config.toml
n_layer = 9
d_model = 192
n_head = 3
n_kv_head = 3
head_dim = 64
d_mlp = 576
vocab_size = 3643
activation = "swiglu"
norm = "rmsnorm"
norm_place = "out"
norm_eps = 1e-05
positions = "rope"
rope_base = 10000.0
rope_fraction = 1.0
qk_norm = true
attn_scale = 0.125
bias = "none"
tie_embeddings = false
parallel_block = false
init = "orth"
init_std_qkv = 0.033
init_std_o = 0.00778
init_std_up = 0.033
init_std_down = 0.00449
optimizer = "muon_variant"
lr = 0.0213
lr_mult_o = 3.0
beta1 = 0.95
lr_head = 0.00664
warmup_steps = 71
schedule = "wsd"
decay_fraction = 0.251
decay_shape = "pow"
final_lr_fraction = 0.0
batch_tokens = 65536
seq_len = 128
doc_mask = true
train_tokens = 303300000
steps = 4628
dataset = "wikipedia_en"
MLP neurons of a small language model. Each row is named by its layer, matrix (gate and up: input weights; down: output weights) and neuron, and shows model dimensions 0-191. Each number is 500 + 25 x the weight over its row's rms, rounded and kept within 0 to 999. Numbers have three digits each. A neuron's up and down rows have the sign that makes its largest values positive.
Before each neuron's rows, "fires on" lists the tokens most often at its 100 highest values on Wikipedia text that the model never trained on. A number after a token or word is its count.

fires on: " fl" 17, " Comp" 13, "um" 11, " Fl" 9, " Rele" 4, "ul" 4
L2.gate400:504502449508497517478479502501491481523490493478507484485494470448513495485548508500526435515498484474467485515512459492462509507476505504537483546502480497513471505464500500516535488498510509490497418501504542503474503477476512516502510497496503480540500504529479488514496485487522508470479482470512493465498512536521556495489463516508467502482478538485568524479491490400486534556505512532493491513509464520499520500509521533514446505512481524525508503471526480506531459489498480463537515516538446498541521519497489481479504510493453515484551499481482467483527492451507502486
L2.up400:539491490514503466437488504510528539523489469481514513535499466497512503504486513521460522532504483470510518502471495484484498528534511485509525499528493495485438485509487485447518479487520468484557484559476496526509524549546502479452548546517549478503491501449503468488524527503477509510463514500497491463483503484522560476478502447497527489495572521487527479513489505477497501467502519505542516480505507484506565474482525549460491537493528499493499496487492499496528497501528476537456514504477488502518485486530528541539463508532502504503470530503507504496503502512525487477
L2.down400:487512500466468515532505509478506540477518510521492516466480514534502473480489530480471489511532520489556462550505459467498517505482523515486513514523509500519522511535484559531509487443501528497493512488480457532516505450514528512495542472482459498538479535466504509498455509491522513462497487475503493488494513485498450515514543515491480489468472461468453490493555491436503476494537454485454493515507510470489532546503480495501503481515514443487517509505489488543511495486498485509508523491480498537533526500463512495451486496456473484478495469493495495540448502486494503448

fires on: "'" 31, "p" 14, " y" 7, " household" 5, " per" 5
L3.gate216:509510504497514497502480464510462415476529477476510505518534465459485517487484470522507492502489458490501471509495476468498496515475526528513507508539474518509545519509520487484481470526541469531518548545504521496472502479491506504504520540515484518494482523468518509483541505492478440507521491510457507482486534512505469526504553521494467530521494489517495513512532557480474521503545513523449502532496546503475470487504520532492509472480501516509470511490545493516482542495508520473540489491558536468488489475464495449479483495479507540542476482483510486499474530488518473439
L3.up216:518524459509574504520496504468501498506522495477510535492474487444507488502493528492511518559508514497523493500545533488475491507495515463489528518513493523485518478506504510510501469520477480482491521484481537495499532521558481484539517533523521532511488497539518514498477492522424491531480477526488522455468468520532505498462482516541499495521531505504502530517558571520463474481509513480490442470486520467444516510516494483475530490518487499515529468479487477501492524506485529482464496470569519523474475474480505472468513541504474471495502486470511503490469500470474493479
L3.down216:497468502507517471471527495515499488459535525473476459529508506496509518514507480503508499516498489497490542475469514479546497513482484533532530516483523492475473499492523482517475516467530493556463502532484463512460487507475526497524515481559495510517510462533537484544510515483538499469483487508532500525520521496457501527508526499433487528511515483493479455459498493451462506496492543480469513520530494500496526461473516480535493521497540518507492541500518470516534498476465458473464509547494517500526562498527553483479504487467479524506516509465512558507547508508502494458

fires on: " h" 35, " ro" 29, " pl" 16, " gen" 5
L2.gate13:517539547506521536475493487518506500507535535537488516512503458503512515494531536502532497496552499478521550520491490497503490502474495506501501434531531502491459523510538507489496503484478500519464506477487478529530505467562463484498501498524444467475513529509499513493501508491507502481475503525426467463460490522522502470492450504498534514463452467507459570506502529489507488507515493446463522488497504513519517466539494486463467511458485522481518448510510519480516514528491503508525483510567511535479493481460488524470529527486533518502498491506504474488514523506505533500
L2.up13:445520490511483503459485512453512475538472518515481514507499485478517510486548503561537516442537493539481495497502474489468478483472506432497479533479503509499491515485486472488454513496480488490534480508567490502521541475514477490508504469448497478496493482517474462568535503525499448437517508514522477517491528522511513463510490526481473496543504525497491501543519544496530504506535487504500479552494488490517506515521486529505549507492537472477507504459526514500515494519505496487475504486468510464505514544539490492554489526480494480500500489512510499466550487493476526485
L2.down13:480439525442490481553502517539489538492517479462525500496529485507489482516501499466511538487461503515487476482510480512531522476554501512515507500488494492485494492518531518531504488491535485492446530535471491519505506511513501499492461503508533495517538515443542539485472542486478523501525498486534533533504508470495467545539521471529486483556524489523534508474462467496458498466504496494487516447516483521500488537502534500463498491517531494545572530549456523507499525481521505478514504470501536521492468490512512485470468502476449494477513512480502516531498496509525482506

fires on: " and" 57, " Ham" 9, " social" 6, "," 6, " *" 4, " or" 4
L3.gate497:482499484495503490515533477488506525525513506466518512504497530501492509531473503527485489526466487450503503519502488470501526548446513465485514489533487483485518435519538466510468501483519517502514516471418532460518560462519497467494514558500513496492514510506537497457500483565506523501528502495526536489520463527514470492538452531460503526494504493531467499477506486488504476509517525532515481514528442520512487521526484521544532513494495507452489493507487523517450503510491534479488492522511489468502491562478517502514532480503445523482497528484498503518526488491516550483
L3.up497:503459498482524490475501505504486520470482527478494444469518497524467481498508507494476479485468488482484513521479515498470473501530518439517508513502440527507501502510498506518470561474499487461476517489526507539509479515515493506491485505539510512493513473535520477486487521494526489529537503498519527506508528449531554491467502509544497487529489477502504501513479483518463498471509504489404538543501507549486508491485514490493490462509504486509481512502501501509534527480507497484495525486476500503495565548469495466509502500514480516502511494580462476537460468512510592498
L3.down497:500539490527488493526496516466498452537505505492491495517494523455486502506499500499546514492526533486508523462511504507508541542513506525479479451494522430488460471486505512497541476506532485489532510513491501495538508480480515470496479489498471502463527526469502526465503538468490519528444498538414473483491533533461465517521486528460495486500545498495517510491470510502504512506497480501508494479487473476505480497492494499524514500490489501450507528506529552499435477540515498531516483453498507492544452503502483529506507505505546476508497536448479509500528548484498448468

fires on: " ent" 31, " rev" 7, " div" 6, "ast" 6
L3.gate266:508497461480487538524525483495496492509500477563497487502489519490502478487510494516463463495438502519505487489539501490458505467517468498518528487553448502512484463470487483519509492534490540517468521528530520533498472471499481480536526517522474478442523499498531523512505487507519505484490511484522507469500484504482476451498526494490509450464523475505513477507501495524489492515501518493501534494511466487485458489536457501471504505476452510488444478504497514541541550476468514471523546488503518470481474487429486498455500509502522486523418521477489529481478458526497512526
L3.up266:428533503508470521521519451555468495546503522511469514478476504503507510520476484484505516504483484471503478478507492497498547494526511488527510540524474533529547498483505520524520492519478508507465492533515467439560486484538486476487524498550465494518511542515548483490488519547482500482501475512535501493536472506498500473463523481496477483481518534475558507499485538527509486507511543537566542500483541526489475538456521485529500480530494495539481487477484512499490528491457492502556515490473498480502503492504486496524493556535493499496483522502489483471490500513507495466
L3.down266:501451491493525464531529507495521473451490558487487486478477480496504505521481504510498490507512508502447502521518525515467454498445542558461503490450535499494462519497502486505493513456492513449518521477535484549509515473510515559470414508513517502498515469490493484538508492475517528512523539488468521503485514483476527522512499488513483489478471462541442501491504451503479538500470475488462468504516504481480493443514491526498483513492534460475505471486496483491492478511514467487443493496525559517502525482509512483495488486494500508492513449501518521507513477503508467489

fires on: " Sy" 19, " Total" 12, " Mel" 10, " Or" 7, " Co" 6, " port" 6
L2.gate249:509512537526477560497502489498497486541496487468474543519491498508519467526526529540475496500506504534471501471482497492493537527518490498521522502458481466475490510492470514487541492450505520500507505510496499492527485521492481473532477493481510484479514509473473530474485547504555501481511523470500492474512533467502488520501519519486488484492446493463526468563495511426528471518510493501456510443525453473526523483502484482452524506521491504488469521494529491445511496517584495499525514537493512536546447531491523507524524495495517527502512486468521504531521502495461530494
L2.up249:493481471550490517471483511495502518537509463499489496510479502545497468508518515473519493541527531493478517561503488501498530527497513491515602506462461487513500496490495509497509471480532490516545474458512489500536527518495535464476499484522529507492487478519519493490512512495528495473474526463470485466476466552483509492540509494468530512534532520506507530499489514465487503504559465566456522501512519541471503504537459477511507519503489526551490528506465531498510547456518476480489517523492492542517495521549489475529531502531485472486520512506504483493482496467497471486
L2.down249:495507496473524534510496514521449523485553512504489515470498500457478504484480430502520521501508497486523474488505501529526517469521502499461415519544485509498488533473473504494481490519480465517445491542473522517525555514464485508510509493481492483500494523486525483474453485498479483505522494529550509544478529489518505526483492489488482475453503506511517504471509491531477504505438494452539497485497515522508488493504521543514485493505518486469525483529523467516497507527484472561463493507519505470477466457441550525507495530510469462480511472489475498508526475526509457525

fires on: " \"" 30, "-" 11, " '" 8, " Dav" 7, " 196" 5
L3.gate297:503494544453511504520538484517516491502511541555472439522513508504521537533537513523488487464478514492523510473536528484452521525481520488499533547491434509496479492489484486488480509476485539466502485501498514527518498492537465504455524486521512480519512467494508476503463486510514498519472514491509516487528508499529528490559533503492484500532498500462446516472494462516518489490553563510498536533503467484538489488483501484511523529517472507463502529475458503503540512501507487496477466514501507438480473512454542508517523517536498549479505504520520509525526458528525490527
L3.up297:515464493500527492553510562486516510490475468484484465463481504510505474526481435460515532503495512473456519491492506505508540511484486474497507530530482517511512476490482481550499456477467515508486502524511508535516546569478518489434507466516520494516487492525486540458465495539463516493494503505510489484496498465506445458532488489487504532508492477491480516428498494490495482501467518488557534501487477540509529502499499463520509547550501529505518512546446468521506535490471507471516520477479504504491487512490538504487487457494487515499469471507510498497476508523500508538
L3.down297:488540539520487517488529512447551509522497490510460508495463493513499486454526492552477473499487487520578502450529527490515424486533493503490462487493498495508485556477515518494500491493513474499511485504527505507487471479532531485527460534489525490506499491517492482530544507487503495469489477481494459488502512522501545533475496530509510513465517532508543505555522481501500519515537481501476472487487532481475456478471484486473511506467520479498490469477533471508500484505536498529467480521496494503483536437514488515509502510454515432524507526507506465522533534474486519470

fires on: " inc" 15, " hon" 9, " work" 8, " pract" 7, " Acc" 7, " administ" 6
L3.gate240:494528479501448517463535505499530523532514523522537514526499479580478510493494478493464512513504506476492442494488501499476479507465501500510512473504522520477520470520523515476456553524501489514513480472513509492475480488524528515531542535472442482499508512519486514498534498527492468485507506492456502537480501495498514522535535495544484496483546523516483512469557495514486489537492479531524511475523484525525454518509523490544537517496444503519509481491486570518472485529499524485519542530527518498457497512452506534485485535532513486476486509475537496466533482506537508470
L3.up240:487569476504502522494544562479478515494471476514486462495496469507504502500482535475540504494537535495540539500527529475487495510535516515531468566522494476451514486482485511515506476489464461474465477490508527515526488474534540515539501458490480495504490511509499550520498527468535503499503514488467480506546491487499504496479539486481464502474507473501521516537456530480508462459484462524489543414476478521496495494515527536491494480473497518511502507486489525496533503496469480488503490460462529559495523510471462521503498494515480478521481499521534475487528496533486512493
L3.down240:535465533504479467502440440507531463497515541502496496512533526484501518482476465505486539484490465492497496485499500522511524509486509521494507467517470489566508505481528505465508479505509483525528535514458476520478471519472476534490464515506511498487475490501484458472496537493501488531515487556520537477440517504495497522470509500509558484529474539466490485462518499527520521526477511480517453560512489475478521483493485466512483521548509481483479483469519454536494479462482515509488496525528460482524488488521483460516491497476524524508499495500491508530473531445440472504

fires on: " became" 17, " However" 14, " still" 13, "ither" 7, " main" 7
L2.gate30:520518478472508504503474524456523506498488504495491548502476505539498480514541498503530513571523490475535469522490467503496487506474549502496526430518508499509471507498510540517504528438513532500480501517525468464536464512545476490528559555534491551492504494510517528476468527506543504488535493502526496482518498498496484492488463471504487463493497482499524494509462492515519486512491467505526539468499512557483501493505504491503478487479470498507468465515502492549488530484510483497525536512574483492473509503482495467494485567457513555521503504472511502524470468501491484478
L2.up30:497532507507480523503527541507525487477489486481501511552510468523467490508567530495472480508551518503491485473542489514467471487464506510524480497542516489515523492525504463495483558487511504486468516420520525517490502475533503480527483500486496496499518522518458500490496496537509468506530484592497523463479537487520503516537488475531448496496496511523493493506535483518518525532531501543504479459501499495479423448465505489475519481537507489525504522545528482533535478479491508513466526485501523493511490514515479485488529561487499490510492488487503520468509534498481503480
L2.down30:501475536472529479498478431484500481503543527480548474467484509496529532498488504498554529504477500484514478497469466473513464480500546528506520518472534497505459518451516565504501491475491501520509513553484457468503460552474462528512532507497554499476485524495538504533501490493518522495480512450491479520495475530511525522461505498515513511489501467482512519504502511489509467495476507486514484508518486547511526518490496499537444501482507498495492498454481504497467528498522487516530467473532467510467501458468503540497481500473503557510508506488472496528459482503576501481

fires on: " reg" 19, " comm" 17, " st" 12, " imp" 9, " sc" 9, " equ" 6
L3.gate99:529558488521517462529510509514519464479482454525491486492479495540519494497486519527487489423484470520518505510490460494466488535495500499498495507491481477501490517517533488514550546494482479482498531499484494492470484454465489491468488524530524483445500493515509532498466511487523527445504515496454509542461512529529533461510472506502520528503445537499499530505511447483528449444473526504546464505502501483502479504496486519491506539505468467492518463511506469462509517534477504452451512473507487513486518479492508476490493520536488537552469507501524491510504468495495462487
L3.up99:510537504532496497480520548517443481503533542513519527496464505500518487509513497505475451472488498463495533522524485512520489539515501534494471488516485505454499492501520489504522565503502518526454518519481470468507451480467516517466548503515503496523469520511477563486464501540523480510492491513449466565461500497480537513480469521487525495520499497463543497494486483478552494509514535463482486507508443537516503477528432511466508454503527485552500473501492488489521521501531545455526476491494513502490516460471515494494503497495515479490468510512504524519477515486511520502
L3.down99:490488526519542520503473473513511502492480475499428459500509467487447542513490489476502539533480526525520454499506519480510445488477463520478509493507502491520488514475522507493501469493481478507535499503537547510466530483524431532500501505510478455447532485526506484511544493456502494489533511515526502473508505521502501479488511487519454490490505481504483549471477522464490505517480473520501480500491511500460497548503541534470506520504507513498508493474506516531470506553473440520495521531520466481485476500478472506484487470496522466516537487481582509490508503556462499487

fires on: " gr" 20, "ue" 11, " ad" 8, "g" 8, "ef" 6
L2.gate60:533480503498545475499552478454506499524521478534523499466516574542553505461481497547477498474481475524540514487525520489510549537475473465462462532477501504466500513513489502522494501493530487511493475513518492548470512484526527521458524520507525503507496507490509534505501522517492501469573528498525503490518455491527519529501513536505519484532494472493479467469507499519486515487473472536538434533463491511485498505479496475487518496506489473495523458493539498481498505521484496465515534502487515491517484466496475534505519506532498517509494485526452529514531496488439531544
L2.up60:512506557532497487522530465467530465531506515477493504496492511527521450523505486515518502518506530534483508515542475490454555486470500486560512522477544474502521481516486492491522516469480516460524502467500472501481559492516564460467521466488503523526506502535500539498493486485499501510501475475481506485503464515498519500485478499508508525480543512495524490530469497483496501456507518503496523491455528550484480505459523427502531568506469550472492508493485518506441497513530468483492483519502501473523443472517537517491505497512487481494476499493492460540473492476504529507
L2.down60:459560516506530477480487518449518513536513524499486539541538496491532523531498504480508481486496516428483512501505483516540460508502514537491500480485482539533490516456511487497477490485525439543481541508503473481486512565509503502525514479528520419519458497468483498479496469511458518501515507525508494489514518504516500491547471488464480547449471511470462493511490499509484487504525569501507474493542496478506526539531505489480474496487530516484493518489495476524547525524477459476540501511508487500460518529487500464520505472486463486514508503500505465490481505516521504489

fires on: " Squ" 19, " Mont" 11, " Port" 8, " Cro" 7, " dr" 7
L2.gate421:484499524474462512481530470524503502489516483464519474517506522472543536496527541514432539497491538518511505532535492492522539524553526512496514474519502532517529501454495503516516523531510492495511434552527509545483495488502496527543528498549502473499473481517481465503544457495516498531472482497453517479475482459548481516488493490496510475513535507515501505494455477531476479500520445508445544471479544478514460479496534526477486498492479493511496507479492497469509538499519511495499546491486519477509519533505499510532520483481489460494536520516496552521498505485508538479
L2.up421:490511493469469492509492479484489530505497526520495516528513536483501452516526545525437485483478520539468511498472509491532481519506507492482549492541496510457536525449490477470531526535499471495515452470514459508507516479498536471543525516490487493519498509523494518485496478521516557484533526550481473465508536485465488527444479517520486512533507481459492492474486494502453483444530463497462520513503524471499534515493518510504509487502506509500539536483515491494482502492468489523506503511564522499482523524496543513561529506531514496494491526513471514515519477530489503431
L2.down421:498484502531574533467517509481494471456501501483539538510480488489498529508505469509505535513508472474506516556508496488500475502512483520494489498499496521504452490588507502507486453497485536506504514500480525505520447494526460515442462492492515496496515520496473484495468505461504464518483479472486532520495506524505494468521499473496439512491505521532525536527503491506550494517481533485553480512515475489538470486527485487483454486501495465505436471516508514516532447512563514486469504500508486523514489526534476486462472464519505517527484482491543493475484537516496505540

fires on: " St" 26, " San" 18, " Haw" 7, " Found" 7, " Spec" 5
L3.gate200:530500523520489525450527511535472516480474525483505522514502473473529500537497470493508508512496453512509478487508491507507547516485525520509491490495519575520455515503520459469508475508483560541515507481503459484512474520505488511477493516480456495525462520472484508537493461511459523492535488459499492519496519510540524542455457498476462487455503469519487519531497486519515499509495454493497517466485515512482566527483530539509504463493502550507535529498481538487551470502560486512490499492507478469513498512521477496488474463521497526449490491499516525521502500525467553494
L3.up200:504471486487482495497525465490500529517523450458498509467516505488490521533513495494512478520452501517514526501460509532496489509519464499491499507495503456502536455490497488488532476522528499461511522437542469505497493500497550514530537504499535484494497485492516478516521450502513543485483503483475497476468477493490477469489535513458487463536508494496538474496491500524514493531501472530547452530508503510538497533536559452546499495504481488511493454492503485496518479526503428517490520480508508504508496485513555509507437520466482515557507498512494523449465501489452547497
L3.down200:523490524503512475502457494439545441484479528497517500527510549512486500450506539484524492477541515500476523476512526442499481470467515488481504471517478530482475513494489491514487515523465517538480529525507534534497538475507453510451511445485477529503515464509499539501481559501495466511525514521498520522498468456496488482467502476495504485484463495509468518502526498503513510502493505537479520493476499519469495506484477511448508499515526444527470477527503521492499486524455530448534553511502506492515490526493479484508544519461529495495465548514531509536479498505504451487

fires on: " P" 41, " pl" 18, " Pl" 6, " Species" 5, " p" 4
L3.gate76:464481476523493507549482533516474495523512523522481532515501531544534444507508483520505532483482524503525539501521505531462486545486525476511493531506492506513485551537524505487499516550518502516486464453467465519519552532494486517494508575481511453484483508474464510477504507443491459493509472504473483488481529493480502436503529504472505491451502486493490480465504489464488521486546524477509500499497502502484498497547532517518521491475490523487509510492545484493513544483520468509541483476481525431517518500461523526524493520486492542513483522478497472479514489521458503476
L3.up76:539499495513521483479505509532506473472483484481481523537501519456527435529489532470508497522485527535447494520538497462507513477502465487503510457497500562506542549462532490522518441513504505486455507503484469508521513501509503506555517513520491479508475493524464505468456512499455468468549514509527480502482504497494476463538500535527489525501514488563478512510530520484487523529489498523483479494512505517488513510491501500499543514524489505553510450527535499497478546520502485462498500483495485499502494513497486490577524474503461467492470495541519481514517505462544477494
L3.down76:488515544533512482506449492498483479513547515504512520471494471507482535496477499505498504493470454488514531475497503510461511538506518491470509512484510494499475464506490456461486532518532451518490518480485528497467466518500469496489487461469466466519493526499541478539490509498531522567528467493496559468492489516512479506477503451484523460488459500445505476474487499517517533524491529525503536529481489510481483478515481503478463481501548472476490480485465499494506482503490442547517478500526493499510488489522482481486433526488499521529524525457506506501450507528463485438

fires on: " •" 23, " ob" 22, " mon" 9, " soc" 9, " ra" 7, " we" 7
L2.gate171:510501518479481445477519482483468442510497476502525532492485458505501544480454504550494509549512508502501483517461450523479503514507535504498531522513513477485491473488520506480506505523506489496476450484505538467498487463506483502508486528511479503442516512392529475405524489513542471516494492517493513518500496502482477474486499500487488524500529491533500486507489467485549493483509496519505496555487539505514487452470493476511495530472493472517516508516495488511506522490473483534477501461503523506482495475418503522526455464534510497506501497497516508496503540501511511496
L2.up171:444498474490478477436532527515463500512503548482521507509526516535530539473474463514521490515492496511477482508509482505487549500524503506505499545514486556489463507526507455528484498530540451483526481486479580486484474514487490520507487515525511483449482513468478479483510495508548493486477495513502546513540529463514420509527552530513486530470531485518445487518476499488495534463504531511460519508501523530508469490483521507469506516514475524491467492496526509511505506492484520505485505488495501480491502520424498469530496465503502466493499506488543501489499490484519517472
L2.down171:504484507506504509524455485467508498497529486447486506516482538501459473528525543495487477518497538497521500519518492517503475494510489517501507463469532494495488530461536496506517519486490521506529532502473510522509538507468519520454521490518479486510496510522528508510534548497495530513548486444484508481497499544532536442519454480503500474502467537503507528485467501516488451456531496484548497514476471446493479570509518454532496479488518483525516492530486515479491472525498483497511474481481539477494470501531517537499474545476500569490525502517482457540491497504551492532

fires on: " All" 17, " Acc" 9, " inc" 9, " stat" 8, " Gr" 8, " post" 7
L3.gate312:531531534479467491501502510487516512482529516492510510523546482485511550522482500532483459508508504488511477496491463520501514482516496480513504462484584486530525484523522480462525519480524507467528502494540518492519464499518522481511508571504505475514503491511513559501498506514518480502535466542487555516496460484432526482510493504489504471481531531495517529521501500517544473552499480545507477503480491530485488476501512535522521588460500455492499516532468513488489512506503515488515546511487518485516500518499520550500489503511474532522469470534488538496511522530543505529
L3.up312:471529484489476501515480474507525501488509457518488504512531464510489513469488531475520492512537525513527519507541512481505458501528516525482457481510512512521500507540534526575519456555525452525530514474487510539513507511523487514509509466508443489475488489480499552501455496483483494543496509475492544442481479507480488500505486540509470473518508517459478446500525517504509496526505527462474515465466486530477498509506475503477494491501495495507541509485475489499496494521518493507505543504475511517500547526481505477496473447484540537470545458556535484479453532487472516487
L3.down312:537512503540496497523459520493462469518463504484483525522467549485512498521476480512494537483472494464488459513479466524507521502481477516497510542501505526492442484472524424470520528443507504465474470506492448481496481487492494530471544529517499506497502489493496479504522497501498487461504509537488517516537530519494478533504499498469496467464469503522526570554462506472487495508501531526479494506532515458507513505513492534475509514530525484470474510528487500491525479501465536485509462491455517492509451462524491507480547493539503462500503473499479518555519498506490450511

fires on: " fl" 25, " conc" 10, " Length" 9, " Fl" 9, "il" 8, " reg" 7
L3.gate193:541535512520491455491542487533526483459485527485497522514538518490484501539535472501496522488489488519469508534513465516485502530475507486534520486510482526522495518542511521527474486487530525515465520514473477494485536504508517477553504546541518521553504434495492458507442486491473510472511474508509515503501493515506569533487495472524497529536495513497497531510529514494549488507487479485511515513491495454562497453517499504508478473472532473524478493477518526498519500512450522470494493488492486503509459466506503545550433485509496541519485498526503552491485490490497462490
L3.up193:536535542512523469518543510447503531491519484487498495442485526467502481473454515519471486526475530530506476518511503493466459531502508475534547489479461468475470499487473533510520503547502473463518484502478474494510493465470447515489487486537532513527487511488501467493464461502472493505509480478501509478457520442497503512475464452491516498492474481504506462547530513487460483492454485489501490510495508484490547479493494507443533512479508478479491518492483528507497506489461499507438519523551527497523492500540549528522510487534502514503529517508516488455489500546516486470
L3.down193:508438485489472521461478456531511480449552504516498522530517516502500522517501538508506506509506514504505467511519515488478545465497517485524512515507502494522521504506493503527489468473512500503507514494542492468496507460490525453486478526468486482514455450480518480565486543493469512451475467487507515498477514527546491537500499554510469527547522536471447529521490464472529481460493543523521515468470506455465514529507509493494519525536526509494472485509499483533522503507469525492534494510509498525454503531484500474502476504492509539499494513450534453557516504496485500492

fires on: " com" 25, " compet" 11, " 195" 8, " Class" 7
L2.gate276:526470513495536529494501518487524500509463494485471500507511486495496517501550519475484556504516454500512519505550498494506455480497464476508488494507539504499512490504503510508507460484491501550491493470490493521471522561509503500476511525514515467503480483521503507506505469524502526453525517473524532500492534491512516511477522489535492535528512513530467502456505483533485474495454479516526513497507521547480494450465499470486550433473497476511503488589462526520491537440501506524536513471509534509502490516495487512516485513534479520540573509538487492530531480480521540482
L2.up276:483510526497529539487512473498499484488474434493474472529511497520487494460446527481511508456503474485557494454534492513510492487499485505524503544497504521516459540467512562445493512556501502519494502492456520481470486508505486524504495537485549514539520531463527511532534505519511467489527456487498507533508501481543519489467527521484494480481469473463495476494502457531521490530508472513515533436516499503513471513535550536471489533508483494507487511518495484485533502492501480471535480516480528499498554498489483466519488464500535488502492482497482541516527514553497482488
L2.down276:482462493522470494512513536505492482488557522529505506498531501493489482544536471520494517537481534524443535538454578449510482491500504452519540498516500475481561479532470438498473499480518482478521468512526489519528498491533527467497476490508466535445504471507465510481526512513489488509497499520525455515467532515469534514536486510484518494490496508504511515495482517468487512521505498498494515542478515495474508514538488446512476513511521518493510476458528511479489478532490549518464516484529506516516471542521558511489504522510471526485503527500538487517493482493503518538

fires on: " For" 24, " activ" 8, " We" 8, " author" 6, " Commun" 5, " Public" 4
L2.gate126:531494491491539515481470499501522524493512459523453515501461553482500501508513469507498502504512531508520476489480487491508515483506507463503549485467501519486458503517482532517572498440484484472487495494463452495538489517523550514475526501535514508543558512467499532463509520476491481521533527497494473493503478509484500478520557511480548517519482475536521473512482487513498506507520522486467467486537535510538532508517468463556536526511497468492523486500511540536484494501466500481492509529484497528513474507502496488419492533531480495518526518480476471501502454511536480469
L2.up126:453484515508531472494516480533473502478498512480496549485495507485529541527539508486495497523493543536478470488479454514508491434493482454483538487473512509480536512507536491517454472503499520474517505500446470532492509494523563479480553484527516516460504488489526503462507491479499474520489512485510501530515471504545512464490510445485512500476543537484485521485498472509488511467529516518486518512536478521524462494489485512506538512544465506520484546458514523503554489475517454495499495486499461512486489494485512490458488465475458535466540518486530553489502520485515501474
L2.down126:551505512521473537513490509497515478571526475515507501540466477508480484477494479533480467489472470500515549513502507502470559535478523525509476503490495449515482472516515543496525536506512491520534502515547520460488488537490462513517489517516511489485465518532497515535467514494503534502503497501507533484470475472475451559511480571491490482471459526488506498517496474517471496537469500498491463500439493483512519494498527521499486489466502479470489477517504479440489515506487512475526511500556549471532529479509481514465511499513523517524496513514479483550551485489472486506

fires on: "'," 33, ":" 18, " :" 8, " in" 6, " y" 5, " per" 5
L3.gate574:508495548466512483504489474512453502510560501485493545483482492465506525515501513542539464485502516493480488501495531486515530510488534491502561505498494522494484479474470476484504516491519525520496487550502467460465512495485505552504530501531470549514457490498496546485475450522464471526501510499497453520481493502451484499516528509457478525509501484524519535539577530451520528489523493498505510545478536534459551507499512535485522462483467491488497482491527497500499547513510544495477507486523498480525505489535482478482484485514511497483513488476521538437495486510527477500
L3.up574:487481526474514481489474531520466510531549483494520552480470507517531545550510502500503492509515494496512502506503481483493475527497487493469507483504540504481512480487498481520541486489501493520456494506526492453494520520501473519548557518561507518496466534507485519515474485502504499490506516511477449503464462520459487504493509498451455483546476488512496452523565530482518522496491513465535498537475502514497515499493514554483498571461478529473510475472516467510500520499523500490513450538491480504543485470501520474495437467507488482480517473499512538447504516511459497501
L3.down574:508482522483487490510488496451510508473554479472501552475516520503462505436529498488470522523527495476446464533497532486511513480473527486468507507508509532520502479487506496436484506490507514504541506500453486515532503538482544490465453520524518539468504500485494498547506541477478492496540479495510512471544528446508504537529504523491491515508553549530470495497520470500529513487484473502459512558510503552547486503490487478531488473504481538496500491512501531493514488477511491496470491485493537515505482490468547465508514533489527534507491480476474510507484533499547455504

fires on: " born" 30, " Dr" 25, " dr" 12, " •" 6, " Or" 4, " medal" 4
L3.gate25:481475513521407548490477507509521502505495490527572443498489494527543497500477498526491505449457493511501502475474499467492498539522526464501500475505525492495501491477483426516498460509519472550468502532484509477496485484506484495492525512474534489492551507534537475465499498540497481485490541492547486514508477489531501497538468515478441526517510494495460547511494502520464474496468520501446490506476484516504509543538525503530496479476456497510524499518468486475462506517533510469472482502488525503504514524481513487464505487516502505486468520528492545528499474531500509494
L3.up25:448488490476488499515553501445513549480486467478491471509477471472488486502512534468523534525517545513490497464516509522468482503498480495518491467529459523488488504506484486506526544504497521491484486515487515492509484489506519480572499518533471483504536517498506509512530480524504501497509535540560499486498504526465508520494508472499499492525524462535540537474498513495448535485523513478476535491451482519478526517459486463484466488470509502512523520474515480513547529505465454466512524465494553520472517495508545503526517486476473527491556511538507532541537515483493498542
L3.down25:513528489523518493467487521536485436505471522480453536516544550514480520494477509546522491492523514490495514501506478496531554493519493503473460513482459488508476467497530535481496551511486491492487466502513494513482515536522505504480487513496478509467439510528490491508521516465513473525495479504489506487533520465517486523443476500514505497519508500464473455486490537556532546578500471511537476499513528490480476481448498518519483501516519485513471482493517520482484482516498556559492513521494467495489513510503479506511481544532552459482466447495489493494480500497473482483

fires on: " mon" 16, " we" 16, " ro" 11, " Bro" 8, " che" 6, " Cor" 6
L2.gate82:492467466524519505487468513465479501491527501478451496509488522506565546539472483516516479503472497520543486516494495512509467417519523483466533466487508511515496493484557516497529468500556505481506466496511516514492527525543503492492520462473509464499509496452511517449503507487495525485497466440523479517476478548510498513504501491470530481527519507498480476504486452502466505475530506549555490542494513507505517486492560509447523474509503483498495459513483506486507469488543507498514470507515532506498512476457545469507508558500491466490542512501524484484512488500521501508
L2.up82:503486536510475480485497482507504505516508537539479483545498486525512502513531500470488490522510540524510475492497513456490478527502513513503531464510521521495437470477494490473522515457540510530484484494499514500536492501521548562529521510500512515490455548513505487527531464489489524505491534559485507492506495482500496501516503518525501524458516523487514516523552518481506483496503478502477464492473430463513470450494473513501510528485542479509519482496474447500481528503503505519509539513521483527477474458419540509557520499522521443534510531521498525541504509506531483504
L2.down82:512486465490523502559489538507525534468525484470490498490513509501484500509507489519529530509506484499517511523486483556481515501490483475505473509502472481510512485513529525484489497538532527463506507534463498482448489501502446436476489471499511470498541480478526503474496538514516513486527478451501535518487478534486486521499497493468491470549515508506472486482479443514471471495508559504489535505481521533522543577486509491447497492543494514468497511512515558471538488522471516493484473479463551458503509519515465501466490511501476534478525482515508463460520477522517517495